Part of a small language model's weights.
Architecture: RMSNorm before each block, rotary positions, no biases in attention or MLP.
MLP neurons of a small language model. Each row is named by its layer, matrix (gate and up: input weights) and neuron, and shows model dimensions 128-191. Each number is 128 + 24 x the weight over its row's rms, rounded and kept within 0 to 255. A neuron's up and down rows have the sign that makes its largest values positive.
After each neuron's rows, "fires on" lists the tokens most often at its 100 highest values on Wikipedia text that the model never trained on. A number after a token or word is its count.

L6.gate1051 [105 165 127 104 140 119 133 126 142 114 125 120 125 140 126 162 110 132 147 130 106  87 105 108 124 171 138 106  97 152 123 123 180 132 115 109 162 163 116 136 139 102 138 106 123 164  93  96 130 142 128 131 134 127 141 127  80 110 138 109  94 107 161 115]
L6.up1051 [122 133 118 160 165 123 149 169 114 136 124 129 108 139 130 146 144 132 107 111  99 135 100  87 123 139 109 127  72 153 134 120 160 149 148 122 118 104  90  85 124 154 137 170 176 163 133 121  97 119 134 169 164  90 156 121 122 130 121 162 128 127 168 123]
fires on: "t" 23, " not" 11, "er" 8, "7" 6, "it" 5

L4.gate700 [172 153 155  90 138 132 123 118  86 153 122 123 105 123 129 126 166  93 111 129  93 156 123 132 128 121 153 183 117 145  66 130 149 132 145 129 122 128  89 105 122 150 149 109 155  98 110 129 106  96 143 156 121 122 121 143 177 117 159  99 146 103 143  92]
L4.up700 [ 93 131 152 145 137 148 126 129 146 132 154 133  76 123 109 155  99 130 112 140 134 169 106 134 108 132 132 150 131 107  98  89 131 100 116 107 114 158 102 155 147 142 122 123 114 104 128 100 144 145 181 110  81 116 159 153  91 171 156 121 109 119 118 152]
fires on: " " 41, "9" 20, "7" 11, "er" 5

L6.gate259 [154 123 138 128 121 127 107 131  81 137 115  96 116 137 139 134 161 126 128 147 104 131  80 161 116 145 131 109 147 188 137  89 150 155 137 134 113 124  94 154 101 166 175 132 162 115 148 119 107 107 163 109 178 135  97 147 170 112 180 107 161 155 124 177]
L6.up259 [143 113 120 165 166 167 121 104 131 173 137 184 127 168 174 101 161 194 124 129 160 115 140 139 148 139 146 144 123 139 113  95  85 118 151 121 136 113  83 150 126  90 155 176 127 120 148 110 155  92 144 161 102 140 147 137 156 137 138 129 143 117 147 159]
fires on: "ed" 46, "d" 22, "e" 5, "-" 4, " " 4

L2.gate1320 [147 158 160 116 137 155  82 106 133 105  81 100 102 132 142 198 105 101 128 149 109 116 120 168  91 153 125 123 128 116 106 149 112 152 109  71 128 146 130  99  78 151 130 151 104 110 134 152 143 130 101 140 162 113 105 165 102 124 135 165 166 152 145 135]
L2.up1320 [141 131 134 107 127 145  92 120  96 123 140 127 122 154 154  93 158 153 126  97 107 129 129 108 108  91 167 177 138 122 104 119 102 105 143 129 186 122 124 113 100  94 165 120 144 167 139 107  93 130 153 136 150 156 123 117 121 127 134 114 123 107 158 157]
fires on: "ed" 19, "z" 11, "ron" 7, "d" 6, "rin" 5, "t" 4

L6.gate466 [183 141 138 109 149 207 125 148 140  94 132 101 137 102 157  98  94 138 146 146 125 162 117 148 155 154 148 109 156 102 136 157 144 141 124 145 117 126 107 107 159 117 138 140 120  93 112 117 123 151 147 153 114 127 133 148 133 103 156 128  89 143 126 106]
L6.up466 [161 161 154 118 174 111  91 133 103  99 152 104 174 123 159 124 168 127  98 136 106 182 107 170 190 115 175 141 128 107 128 136 123 130 128 108  77 128  97 135 138 104 138 139  93 132 170 154 128 175 116 116 107 124 123 148 112 169 154 118  48 125 127 135]
fires on: "\n" 30, " Ja" 12, "hi" 10, " Ni" 9, " |" 6, " Hu" 5

L6.gate1342 [154 104 148 149 138 105 112 163 130 159 139  89 164 160 142 101 100 130 122  79  78 102 132 133  96 136 151 142 143 202 129 138 100 133  78 137 120 130  99 132 102 105 125 127 119 173 121 121 110 129 115 118 140 162 130 192 127 158 108 139 119  86 140 133]
L6.up1342 [101 104 151 153  91 100 100 134 124  96 150 127 145 132 131 146  96  87  83  98 110 123 112 168 120 120 143 120 104 152 127 106 117 119 114 107 149  97 121 152 133 149 127 153 144  80 142  90 186 125 148 141 101 133 157 166 142 146 172 103 150 167 102 106]
fires on: "s" 45, " out" 10, "w" 7, "/" 5

L6.gate226 [148 123 140  98 104  78 158 113 127 152 124 100  88  98 104 147 137 120 123 102 106 144 124 165 170 141 104 129  98  95  82 126 118 108  82 173 138  97 108 134 131 140 147 177 142 107 116 118 134 130 136 159 123 125 115 133 146 111 107 120 127 109 108 119]
L6.up226 [138 122  97 102 153 159 154 141  70 137 121 135  93  78 103  65 104 141  93 133 119 107  93  97 128 126 124 137  85 132 149 129 121 146 134 119 139 153 171 139 146  91 143 121 110  81 132 123 130 119  93 109  82 144  58 174 104 141 117 111 139 100 143 145]
fires on: " and" 33, "." 21, ")" 7, "," 4

L5.gate1140 [137 125 144 135 155 130 111  91 104 118 137 118 128 140 103 144  94 149  76 149 116 138 106 152 159 157 106 142 154 133 144  71 146  89 154 138 140 134 180 142 106 160 134 150 124 124 155  85 142  71  91 138 118 149 147 147 130 130 108 126 133 138 121 111]
L5.up1140 [101 111 110 140 139 139 112 123 127 127 135 135 136 120 105 132 103 131 108 145 161 131 111 118 165 116 114 143  99  67 132 119 124 150 100 164 135 129 156 109 120 179 121 136  90 143 112 118 170  98 136 111 129 105 139 145 147 118 139 108 130 112 124 127]
fires on: "." 55, "==" 25, "-" 11, "\n" 8

L5.gate57 [107 145 115 145 164 121  97 140 123  74 122 131  95 145 150 148 108 137 107 140 136  90 144 121 102 158 129 154 113 111  92 109 133 111 118 133 104 121 142 126 126 124 110 145 143 133 164 123 138 119 101 112 144 136 156 125 163 122 165 160 140 185 109 121]
L5.up57 [137 194 137 127 156 164 155 152 129 195 153 116  96  99 156 138 119  92 120  86 122 117 117 149 129  86 131 123 135 121 129 122 135 119 118 153 137 120  93 177 128 134 147 153 179 145 131 101 125 151 115 108 121 111 147 174  95 155 136  88 119  69 173 133]
fires on: "s" 21, "-" 16, "A" 10, "n" 7, "a" 6, "B" 5

L4.gate628 [124 156 139 130 138 179 113 125 126 166 129 122 155 139 111 153 145 137 109 140  99 121 178 112 165 118 112 149  98 137 160 128 148 124 133 122 115 104 129 152 123 121 118 155 143 151 171 131 144 131 127 150 123 141 113 144  79 127 143 128 142 132 143 148]
L4.up628 [126 159 144 158  88 132 107 169 158 127 131  91 135 132 176 146 167 142 145 127 108 125 152 125 140 129 164 132 161 124 155 110 123 114  85 130  99 159 120 143 138 109  90 164 121 140 107 109 124 126 112 169 122 175  96 147 123  89 142 149 123 106 154 112]
fires on: "," 25, " " 13, "al" 12, ":" 12, "na" 8

L4.gate542 [116 152 181 142 139 113 118  83 163 113 131 126 127 109 122 133 106 103 116 136 128 114 126 154 178  77 106 158 143 107 127 103 168 111 158 122 137 170 117 153 149 133 140 128 139 143 120 136 152 122  97 150 141 120 133 141 107  86 123 103 154 163 136 122]
L4.up542 [ 82 135 171 128 149 159 104 105 157 105 115 153 102  74 108 126 113 114 133 134 141 123 127 117 121 106 112 138 117  88 119 135 139 103 115 126 106 135 137 135 167 151 144 109 122 191 170 156 158 110 126 146 156 117 135 114 123 101 125 103 151 148  88 108]
fires on: "==" 52, " ==" 19, "ev" 9

L6.gate414 [108 145 117 144 103 120 136 176 142 127 123 150 127 145  86 166  91 128  92 143 142 107 146 108 111 105  98 115 102 133 155 121 119 117  82 157 127 139  58 138 104  86 134 139 148 151 159 116 127 118 101 143 132 153 143  95 135 108  92 135 138 157 165 116]
L6.up414 [105 126 141 111 155 118 129 155 114 149 120 140 122 118 138 159 134 113  84 115 127 105 135 118 162 188 165 137 132 138 162 177 151 128 102 128 133 129 128 112 152  88 116 142 129 152 152 104 149 108 129 147 188 130 140 112 119 169  98 112 110 136 132  85]
fires on: "-" 31, "\n" 25, "9" 14, "0" 8, "2" 4

L6.gate301 [124 138 145  90  93 110 166 101 107 133 131 171 112 161 102 150 107 150  75 166  98 123 130  52 109 143 101  99 133 186 125 121 163 157 163  72 130  92 124 122 137 168 111 146 171 170 144 158 119 122 101 102 147 131 119 122 159 151 142 130 138  83 138 117]
L6.up301 [148 114  77 140 118 125 113 116 170 143 147 129 126 131 129 122  86 142 154 121 111 103 137 126 116  99 139 131 141 137 124 143 149 156 136  75 112 157 103 122 133 108 157 165 208 129 146 143 148 101 120 125 118 144 105 134 145 155 135 145 139  94 137 119]
fires on: "1" 33, " " 12, "8" 10, "tt" 6, " running" 6

L5.gate485 [136 171 116 140 109 158 122 149  79 135 102 129 112 127 146 124 150 133 130 150 101 123 105 105 146 161 165 113  73 120  86 153 116  96 118 142 142 131 142 136 120 126 140 131 141 154 115 117 101 166 139 124 136 109 141 155 121 136 121 128 111 146  98 106]
L5.up485 [130 133 143 138 145 114  96 168  88 125 105 101 133  95 141  88 186 124 139 118 132  65 132 118 138 126 140  91 107 138 145  95 119 145 133 156 138 138 138 112 155 101 172 119 120  68 131 174 100 139  93 127 174  93  91 116  76  99 100 121 117 112 122 119]
fires on: " and" 45, "," 22, " or" 6

L4.gate1521 [168  72 106 127 143 120 118 145 105 136 130 112 148 140 108 122 132 138 149 130 100 145 152 133 126  88 126 111 139 123 149 147 132 147 154  92 126 124 138 158  81  94 129  80 126 124 118 159 145 128 139 130 154 129 156 132  85 127 168 100 127 132 107 127]
L4.up1521 [127 149  70 152 139 156 129 104 143 142 133 160 168 106  97 137 115 114 101 106  94 124 130 181 105 145 142 129 129 155  96 113 118 134 175 145 155 195 111 103 127 128 168 165 128 105 149 142 130 115 107 104 110 141 146 147 139 132  56  94 129 126 116  84]
fires on: " |" 45, " had" 7, " later" 6, "0" 6

L5.gate820 [107 129 173 116 107 179 122 145 121 100  93 140  96 133 132 152 119 131 143 127  97 142 114 158 124 116 132 105 124 109 132 138 106 146 135 133 145 148 120  91 143 123 118  88  97 105 136 165 140 136 136 124 129 106 114 103 163 142 107  98 180  88 120 124]
L5.up820 [106 129 111 131  89 166 116 169 133 120 151 147 115 104 165 144 114 129 120  96 126 173 136 132  84 138 102 169 101 120 154 103 104 136  73 118 153 105 115 125 100 107 110 110 166 182 125 147 114 145 148 143 123 111  93 162  99 107  86 145  91 146 155 156]
fires on: "2" 18, "1" 12, " a" 10, ":" 7, "ed" 5

L6.gate824 [112 109 113 143 142 128 150 164 121  93 124 134 142 136  92  86 100 109 141 146 166 129 149 179  84  85 115 132 132 113 163 131 171 110 156 147 142 143 124 134 166 132 112  99 142 134 148 114 143 127 109 109 158 111 122 118 111 156 145 160 125 120 156 122]
L6.up824 [181 108 173 145 118 138  90 108 147 134 143 156 126 149 115 115 121 136 123 131  97 117 137 125 157 135 157 151 141 165  75 121 139 123 112 190 123 145 119  87 130  99 105 137  97 166 189 134 115 146 103 116 126 144 148 117 121 155 185 141 104 113 144 108]
fires on: "9" 26, "0" 17, "2" 11, "7" 10, "1" 6, "4" 5

L4.gate1448 [138 144 138 154 104 111 161 115 139  81 128 122 132 134 113 120  85 148  92 167 140 156  79  88 131 121 120 104 138 115  94 128 152  97  97 121 173 137  95 136 115 142 106 154 154 127 116 122 127 121  53 136 149 133 133 107 102  97 125  79 113 124 133 126]
L4.up1448 [132 110 124 127 131 145 119 126 174 141 133 137 119 138 152 141 112 149 129 181 145 103 110 127 169 107 107 122 111  65 149 132 164 105 129 115 101 143 115 117 124 131  91 107 113 129 183 126 109 124 103 140  88 163 167 148 134 110  90 123 128 155 144 120]
fires on: "==" 16, " of" 12, "er" 12, "y" 9, "en" 4

L5.gate1414 [152 122 174 133 175 112 131  91 120 137 148 113 155 138  54 128 144 145 102 132 109 131 138 142 115  89 123 143 128 158  93 128 160 137 137 146 159 114 164 149  87 118 150 177 129 118  73 147 169 115 139 141 151 149 139 147  97 112 100 116  89 142 162 136]
L5.up1414 [165 127 162 114 166 160 164  92 127 105 125 103 142 134 123 149 148  87  93 144 164 140 143 133 134 123 140 109 117 142 133 122 148 143 144 166 146 142 139 150 141 122 171 146 164 129 114 135 125 141  92 123 171 126  83 115 105 109 168 127 142 128 112 133]
fires on: " |" 63, " as" 21, "\"" 8, " (" 6

L6.gate1206 [132 138 138 143 129 151 155 142  90 141 118 124 178 168 122 140 169 134 140 174 151 129 143 119 114 182  95 129 127 180 137 110 132 113  85 124 132 147 162 135 153  83 117 148 103 110 108 124 137 141  74  92 142 143 126 166 126 104  84 122  95  93  72  88]
L6.up1206 [128  91 116 140 131 134 112 140 110 106 154 114 103 120 120  98  97 114 128 141 161 130 153 144 125 167 113 122 118 127 100 134 164 138 160  87  87 109 142 139 103 118 171 141 117  83  94 132 123 102 132 112 128 127  51 114 137 123 105 128 151 128 122 128]
fires on: " new" 18, " on" 10, ":" 10, "-" 8, " modern" 5

L5.gate894 [137 158 130 175 143 137 112 115 143  88 161 104 101  99 172 165 124 125 158 105 113 131 127 126 133 147 108 138 150 142 131 130 134 114 133 120 142 136 126 131 161  97 121 154 141  99 124 130 119  99 140 171 124  91 139 159  87 113 156 105 123 132 147  69]
L5.up894 [ 80 155 129 135 132 127 124 115 112 123 130 131 166 158 146 110 130 151 133 170 141 137  99 129 158 129 133 129 100 126 152 127  86 156 153 161 177 154 164 104 119  95 131 154 153 131  95 112 116 131 103 104 126 104 136 113  88 157 117 176 150 107 132 108]
fires on: " pro" 12, " f" 10, " imp" 9, " re" 9, "ri" 8, " In" 8

L4.gate1128 [146 122 151 116 147 151 148  85 117 137 123 115  92 112 108 161 102 146 111 129 136 111 125 192 104  95 112 151 170 124 105 133 162 110 108 162 206 106 176 136 191 172 122 121  97 158 138 117 144 140 116 128 149 131 128 140 122 147 114 119 116 128 129 147]
L4.up1128 [158 133 140 150 178 187 177 126 138 139 151 138 130 123  91 110 126 126 128 101 118 135 172 180 119 111 145 117 161 145 134 137 187 138 137 156 153 116 135 136 163 158 116 121  84 111 132 116 159 116 139 169 126 104 145 152 103 154  82 126  82 119 182 142]
fires on: " |" 34, " " 30, " (" 25, ";" 4

L4.gate1085 [148 144 116 126 122  96 106 125 137 123 104 132  84 133 129 172 127 124 145 139 111 144 164 137  89 113 131 127 126 105 114 117 148 149 116 152 120 129 110 121 110 131 149  94 133 142 119 128  92 128 134 136 134 103 151 118 153 108  90 120 129 123 109 121]
L4.up1085 [101 149 114  99  85 107 118 145 156 124 100 163 125 129 118 104 132 102 151  95 128 135 177 121 138 140 135 165  86 132 130 136 156 133  99 149 135 146 115 114 142 119 131 129 144 120 137 123 168 130 129 118 102 132 151 132 136  87 105 141 107 146 166 180]
fires on: "1" 21, " end" 15, " " 14, " de" 9, " life" 8, "2" 6

L5.gate361 [133 159 107 129 140 155 134  93 141 151 127 114 128 115 114 134  94 156 109 125 133 119 125 129 132 139 123 146 115 102 138 160 115 114 120 147 145 131  76 147 152 119 121 101 125 143 193 153  96 135 141 159 118 103 122 111 100 168 108 133 152 136 128 133]
L5.up361 [112 162 112 184 114 169  85 125 142 110 132 124 141 117 125 147 106 133 126 110  85 134 131 143 133 116  93  81 116 113 139 132 145 100 132 139 128 150 135 125 123 113 130 148 126 130 141 122 124 121 118 116 102  92 119 148 137 145  89 125 136 135  87 133]
fires on: "1" 38, " " 21, "2" 14, "9" 12, "0" 6, " (" 4

L5.gate217 [132 207 149 116  75 113 102 138 173  98 120 127 118 162 136 142 103 131 110 138 126 109 135 116 122 169 125 124 127 105 103 133 137 121 146 159 143 128  92 103 112 127 109  63 127 149 158 127 162 132 120 118 127 130 132 113 136 150 108 155 137 121 152 103]
L5.up217 [ 87 126  89 108 180 151 134 140 121 117 134 142 144 133 161 119 141  95 116 150 131 101 176 153 129 153 117 158 168 139 135 139  95  95 146  93 139  72 119 118 122 110 125 118  99 124 134 119 170 179 131 173 159 153 111 107 141 124  78  85 126 136 159 120]
fires on: "–" 53, "2" 23, "1" 14, "9" 5

L5.gate960 [132 136 114 109 132 109 116 139 166  98  66 110 121  92 142 147 108 128 133  92 105 123 145 162  90 132 118 106 113 114 161  98 142  84  86 152 139 124 143 131 144 107 115 132 143 159 150  96 114  92 112  87 116 109 149 116 116 127 141 146 125  86 114 103]
L5.up960 [125 131 140 138  88 124 108 146 114 128 113  92 173  87 152 107 146 142 139 131 143 107 114  56 143  91 132 148 134 172 158 100  78 121 141 102  93 102 122 125  82 135 135 134 155 154 135 103 169 148 185  65 135 113 156 131 146 128 124 117 147 128 117 115]
fires on: "\n" 40, "ric" 8, "d" 4

L2.gate922 [152 166 131  92 138 102 111  85  95 117 112  92 142 121 116 143 100 103 104 164 149  99 162 119 121 128 132 139 138 145 133 114 134  96 143 158 144 112 156 153 158 113 131 150 125 133 114 100 140  87 125  81 122  96 135 132 126 125  88 139 133 177  99  86]
L2.up922 [162 112 107 167 113 155 121 126 101 131 140 147 121 115 134 116 137 109 107 169 173 161 121  94 152 146 116 143 128 113 110 117 107 128 178 123  86 140  91  98 118 126 134 105 140 119 143 102 168 114 141  87 154 169  83 139 135 139 159 103  85 138 102 137]
fires on: "ard" 22, "d" 20, "le" 12

L5.gate678 [174 144 164 124 132 150 140  89 155 128 154  96 150 176 147 148 133 132 104 108 121 148 157 117 171 120 111 128 149 102 132 135 128 123 131 125 132 141 162 111 111 189 134 117 128 114 115 144 124 106 157 122 160  92 155 102 115 120  95 182  88 112 127 175]
L5.up678 [144 132 118 103 138 119  74 142 122 144 118 124 146 134 115 105 126 154 142 116 108 137 141 146 130 107 108 156 111 125 153 142 155 107 121  84  95 166  98  98 125 157 114 145 128 135 106 148 113 118 158  88 141 114 153 120 135  98 151 140 142 105 110 149]
fires on: " " 56, " |" 29

L5.gate223 [110 142 136 157 120 129 142 134 112  88 135  84 135 138 102 154 138 124 107  69 126 111 133 138 125 139 114 130 122 159 130 105 129 142  98 151 121 106  74 205 136 132 132 106 107 102 120 109 144 138 120 157 116 128 113 148 108 160 125 110 107 147 104 154]
L5.up223 [134 114 143  83 123  98  99 140 133 100 137 128 126 106 129 177 123 112 101  93 122 138 142 129 132 171 145 155 154 125 112 113 154 118 126 122 102  91 116 159 125 125 119 138 103 150 143 122  93 103 168 110 118 165 162 112 126  82 170 135 136  92 130 144]
fires on: " of" 28, " the" 27, "s" 6, "a" 5

L5.gate717 [121 165 132 115  57 167  90 117 136 126 131 105  92 113 143 135 116 118  89 115 181 135 151 158 101 130 143 136 124 116 149 127 145 151 105 175 124 165 132 115 127 121 114 116 120 137 134 119 147  99 111 119  95 140 141  96  85 129 116 127 151 107  96 137]
L5.up717 [137 156 156 172 131 132  80  58 135 141 145 179 130 151 125 102 147 128 104 114 133 145 129 161 116  83  97  65 107 141 178 127  91 126 114  92 138 133 111 142 118 131 159 169 117 120 131 123 125 136 154 124 138 137 121 158 133 111 123 134 140 126  80  71]
fires on: "9" 48, "0" 47

L2.gate189 [114 147 130 126 157 157 139 151 109  99 118 161  97 156  88 104 102 149 126 115 114 148 105 137  92 161 136 144 149 134 124 148 122 102 165 136 150 116 112 135 140 122 118 164 147  90 128  76 124 123 164 155 179 106 110 157 135 156 113 108 151 113 162 123]
L2.up189 [155  72 135 139 121  89 137  86 127 130 137 162 113 137  85  68 169 131  80 165 108 130 141 118 136 144 113 141 116 161 111 119 120 145 143 122 166 148 123 100 100 123 148 138 141 153 125 101 126 108 140 120 144 145 136 154 121 126 153 132 109 122 118 180]
fires on: "9" 18, "5" 16, "4" 13, "8" 10, "6" 6

L4.gate500 [162 158 138 138 168 151 101 128  77 136 160 127 136 113 148 146 134 127 108 135 132 112 141 120 112 117 131 146 129 109 103 113 167 118  67 129 145  73 179 122 178 186 135 128 175 161 149 103 128 114 131 126 157  98 151 172  94 152 108 127 115 140 154 158]
L4.up500 [150  97  88 111 116 142 141 163 131 108 112 151 119 136 141 120 141 150  93  97  92 142 146 147 107  92 131 130  93 129 124  95 146 141 149 142 132 133 113 125 111  98 180 158 115 140  69  89  75 168 100 154 130 123 141 152 141 124 112 161  98 156 174 153]
fires on: "\"" 49, " also" 9, " (" 8, " |" 8, " eventually" 6

L4.gate237 [148 129 132 103 141 123 124 123 101 122 131 111 126 122 173 123 125 144 138  75 121 167 143 115  99 123 113 145  87 103 126  95 137 118 122 162 124 155  89 104 148 122 141 154 159 131 116  72 158 111 107 131 130 125 122 158 146 136 141  99 150 117 109 119]
L4.up237 [146 117 112 103 125 154 128 124 150 134  84 118 100 113 171 145 127 149 118 133 178  87 169 136  90 131 146 123 140 127 133 121 140  99  99  92 102  58 102 102 101 121 185 128 115 143 143 123 153 135 152 122 132 144 154 121 149 128 150 117 194 120 173 134]
fires on: " |" 28, " with" 18, "g" 5, "d" 5, ";" 5

L6.gate140 [176 147 147 111 120 113 118 102 180 119 115 128 147 133 159 141 126 139  73 103 157  97 108 157  94 104 108 128  54 114 130 137 134  84 148 121 138  53 125 123 170 174 170 152 144 146 127 105 168  90 131 101 129 175 139 164 101 141 113 112 144 126  79 125]
L6.up140 [143 138  95 101 126 129 123 108 130 128 125 110 148 116 134 162 134 158 124 116 123  81 142 171 131 123 131  98  77 192 124 163 140  79 113 132 149 125 131 104 162 161 149 195 135 153 151  98 159 129 148 116  95 142 135 118 115 197 116  84 130 128  84 134]
fires on: "." 28, "\n" 18, "S" 11, "B" 8, "\"" 6

L5.gate670 [167 112  95 105  82 134 151 114 115 144 148 107 133 155 110  88 158 125 133 129 118 123 142 145 138 101 132 167 152 132  94 103 135 142 155 131 110 125 155 112 105 159 105  97 110  99 142  97 140 123 152 144 108  96 170 129 122 116 164 119 108 106 114 131]
L5.up670 [ 95  86 118 115 151 140  88 163 109 154 161 104 117 127 130 105 137 115 139 162 128 138 135 149 138 119 144 139 112 126 116 143 143 122 130 135 137 138  97  95 136 123 141  91 125 124 137 124 140 107 122  70 132 102 120 138 141 142  91  78 113 126 128 132]
fires on: " |" 47, " " 35

L5.gate536 [149 128 165 157 124 124 110 132 138  98 157 132 142 144  76 156 115 155  81 124 101 158 153 145 111 125 151 146 107 165  95 142 140 176 116 140 184 127 140 151 120 138 128 106 112 143 115 113 102 112 133 130 109  88 135 165 104 119 108 115 123 131 128 145]
L5.up536 [162 116 149 126 175 140 153 105 147 117 141 105 132 155 115 158 118 152 108 129 167 143  98  91 137 148 131 129  74 169  88 104 144  86  82 129 114 163 121 117 142 143 158 153 147 145 149  90 139 167  95 137 134 121 133 146 137  62 124 126 119 138  99 113]
fires on: " |" 21, "\n" 18, ";" 16, "," 10, " (" 4, " –" 4

L5.gate543 [130 120 114 128 172 103 157 170 110 108  76 160 118 134 156 142 164 145 107 135 107  82 115 122 151 129 104 133 112 127 137  89 137 117 121 146 119 134 153 147 145 129 162 139 130  97  97 137 145 142 148 125 124 119 105 146 139  93 144 145 128 175  69 113]
L5.up543 [129 145 141 125 109 139 116 168 136 112 122 161 111 106 132 167 136 119 136 127 105 100 115 109 147 107 141 136 135 149 151 144  66 107  84 111 167 100 113 142 123 138 146 109 154 106 141 104 120 113  96 124 131 126  99 136 130 111 181 115  86 141 122 162]
fires on: "-" 22, "t" 8, "a" 7, "e" 6, "'" 6, "r" 5

L5.gate569 [162 123 130  93 171 129 182  83 143  83 119 117 134 110 146 156 156 113 119  98 139 114 132 167 117 123  93  89 105 118 127 130 103 121 104 163 164 118 121 109 121 142 168 115 130 138  98 123 130 117  84 119 110 121 153  83 108 176 148 149 156 122 128 105]
L5.up569 [128 143 105 150  96 110  98 127 106 125 132 106 143 127 142 134 113 146  92 123 122 130 151 137  94 171 150 117 138 145 140 152 163 177  93 107 195 133 120 132 146 116 120 138 143  82 143  84 128 130 141 137 101 134 104 111 140 135 128 158 122 131 145 169]
fires on: "\n" 98

L6.gate885 [136 141 142 162  97  90 141  86 155 133 125 124 130 157  94 118 135 103 116 136 105 124 148 120 129 122 141  89 167 103 128 114 106 156 109 136 123 138  49 156 124  98  94 117 129 156 154 155 135  93 129 155 141 103 152 148 153  87  92 174 137 115 121 127]
L6.up885 [ 94 133 164 152 116 116 121 104 112 120 148 156 123 154 117 119  69 133 105 149 131 100 103  91 170 122 188 100 137 171 160 128 106 163 160 139 116 107  98 121 128 169 136 143 139 119 176 144 103 132 158 113 124 120  93 128 141  94 125 132  84 155 108  41]
fires on: "0" 23, " —" 17, "de" 14, " of" 11, "-" 5

L4.gate274 [140 101 130 156 134 115 126 136  98 134 143 180 141 154  95 131 124 117 144 107 152 133 140 173 170 128 152 166 128 160 128 129 149 122 123 151 135  97 134 131 105 131 150 147  79 136 157 114 149 152 146 124 113 118 103 132 136 130 120 117 154 151 110 150]
L4.up274 [120  89 129 190 122 103 148 200 146 137 132  80 110 140 116 123 137 102 126 121 112 136 160 158  98 152 109 156 130 153 165 124 153 132 130 142 102 157 156 147 131 106  93 115 151 119 120 150 116 122 108 157  81 160 124 156 114  99 139 118 151  85 175 147]
fires on: " \"" 41, ":" 20, "," 14, "-" 7, ");" 5, ")," 4

L4.gate478 [159 132  93 132 143 124 125 114  94 129 140 112 117 146  95 120 117 139 113 147 138  96 124 164 100 116 145 133 103 158  87 154 104 129 176  98 124  97 162 124 149 155 115 127 148 125 140 161  78  87 127 165 146 120 113  98 163 158 126 111 130 154 164 140]
L4.up478 [ 74 121 114 149 147 165 124 134 119 174 133  92 127 142 125 106  74 136 138 120 103 123 105 142 124  97 113 135 117 100 126  98 102 122 128 141 102 136 147 125 103 146 157 115 106 144 142  66 154 137 119  47 147 175  94 115 133 138 107 122 116 146  91 115]
fires on: " " 36, " joined" 7, " on" 6, "-" 6, "ward" 5, " (" 5

L4.gate1043 [110 151 104  87 112 143 147 155 127 132 131 144 131 109 147 140 134 140 136 139 120 118 144 101 146 185 119 147 136 160 137 130 119 125 116 179  87 140 150 153 120 103  83 117  82  87 134  95 157 163 103 106 155 129 130 142 104 147 128 154 120 138 134 120]
L4.up1043 [149 134 155 144 132 152 143 198 147 128 104 118 145 125 101 104  87 126 101 102  93 124 128  89 108 101 135 115 123 116 134 142 159 112 118 149 123 101 144 132 131 122 147 120 122 109  99 162 118  91 164 114 188  70 103 113 130 112 156 147 105 104 128 122]
fires on: "-" 30, ":" 21, "s" 20, "d" 7, "g" 5

L2.gate1284 [109 173 149 148 102 128  73 148 171  93  75 105 148 152 140 157 103 137 138  81 159 140 119 170 130  76 137 129 138 123 138  89 115 109 104  93 161 135 159 100 129 138 138 100 110 133 103 111 146 171 144 111 127  82  92 136  90  79 127 164 160 161 123 132]
L2.up1284 [102 107 122 163 100 141 113 127 132 102  90 116 137  93 123 118 105  93 135 125 152 149 113 165 176 100 113 124 146 102 146 109  99  94 126  95 161 119 100  96 102 146 164  47  63 105 148 115 148 157 153 117 103 106 111 101 143 105 142 107 154 128  93 114]
fires on: " ===" 45, " ==" 29, "===" 12, "da" 4

L6.gate964 [119 122 172 156 153 147  97 150 153 132  89 110 132  81 131 162 131 104 117 138  90 128 109 139  95 145 142 133 142 172 151 106 116 120 157 143 138  98  83 112 103 167 106  93  99 156 104 151 127 134 156 135 180 166 109 146 158 107 130 103 168 145  86 165]
L6.up964 [167  97 104 173 174 138 156 108  87 103 153 154 135 125 146 140 124 139 126 135 119 121 126 105 147 185 139 165 168 108  93 106 112 120 138 152 166 128 121 148 126 149 147 100 125 145 167 137 149 153 150 171 125 115 102 126 116 131 165 147 117 106  98 158]
fires on: ":" 27, "ed" 13, "t" 11, "d" 5

L5.gate329 [165 138 151 147 135 131 118 108 155  83 116 102 119 117 112 149 150 144 106 107 129  99 153 166  85 151  75 155  90 115 161 108 150 124  34 125  93 139 110 145 135 162 129 115  75 141 142 129 145 136  85 144 128 104 117  93  89 132 153 175 137 124  83 118]
L5.up329 [126 176 166 170 112  96  72  68 156  96 139 122 110 187  97 125 144 164 184 124 140 113 139 153 127 132 133 139 151 112 119 139 163 130 111 118 118 104 125 121 120 158  98 121 118 135 153 127 132  79 168 143 141 135 120 134 120 129 174 144 127 129 176 166]
fires on: "\n" 100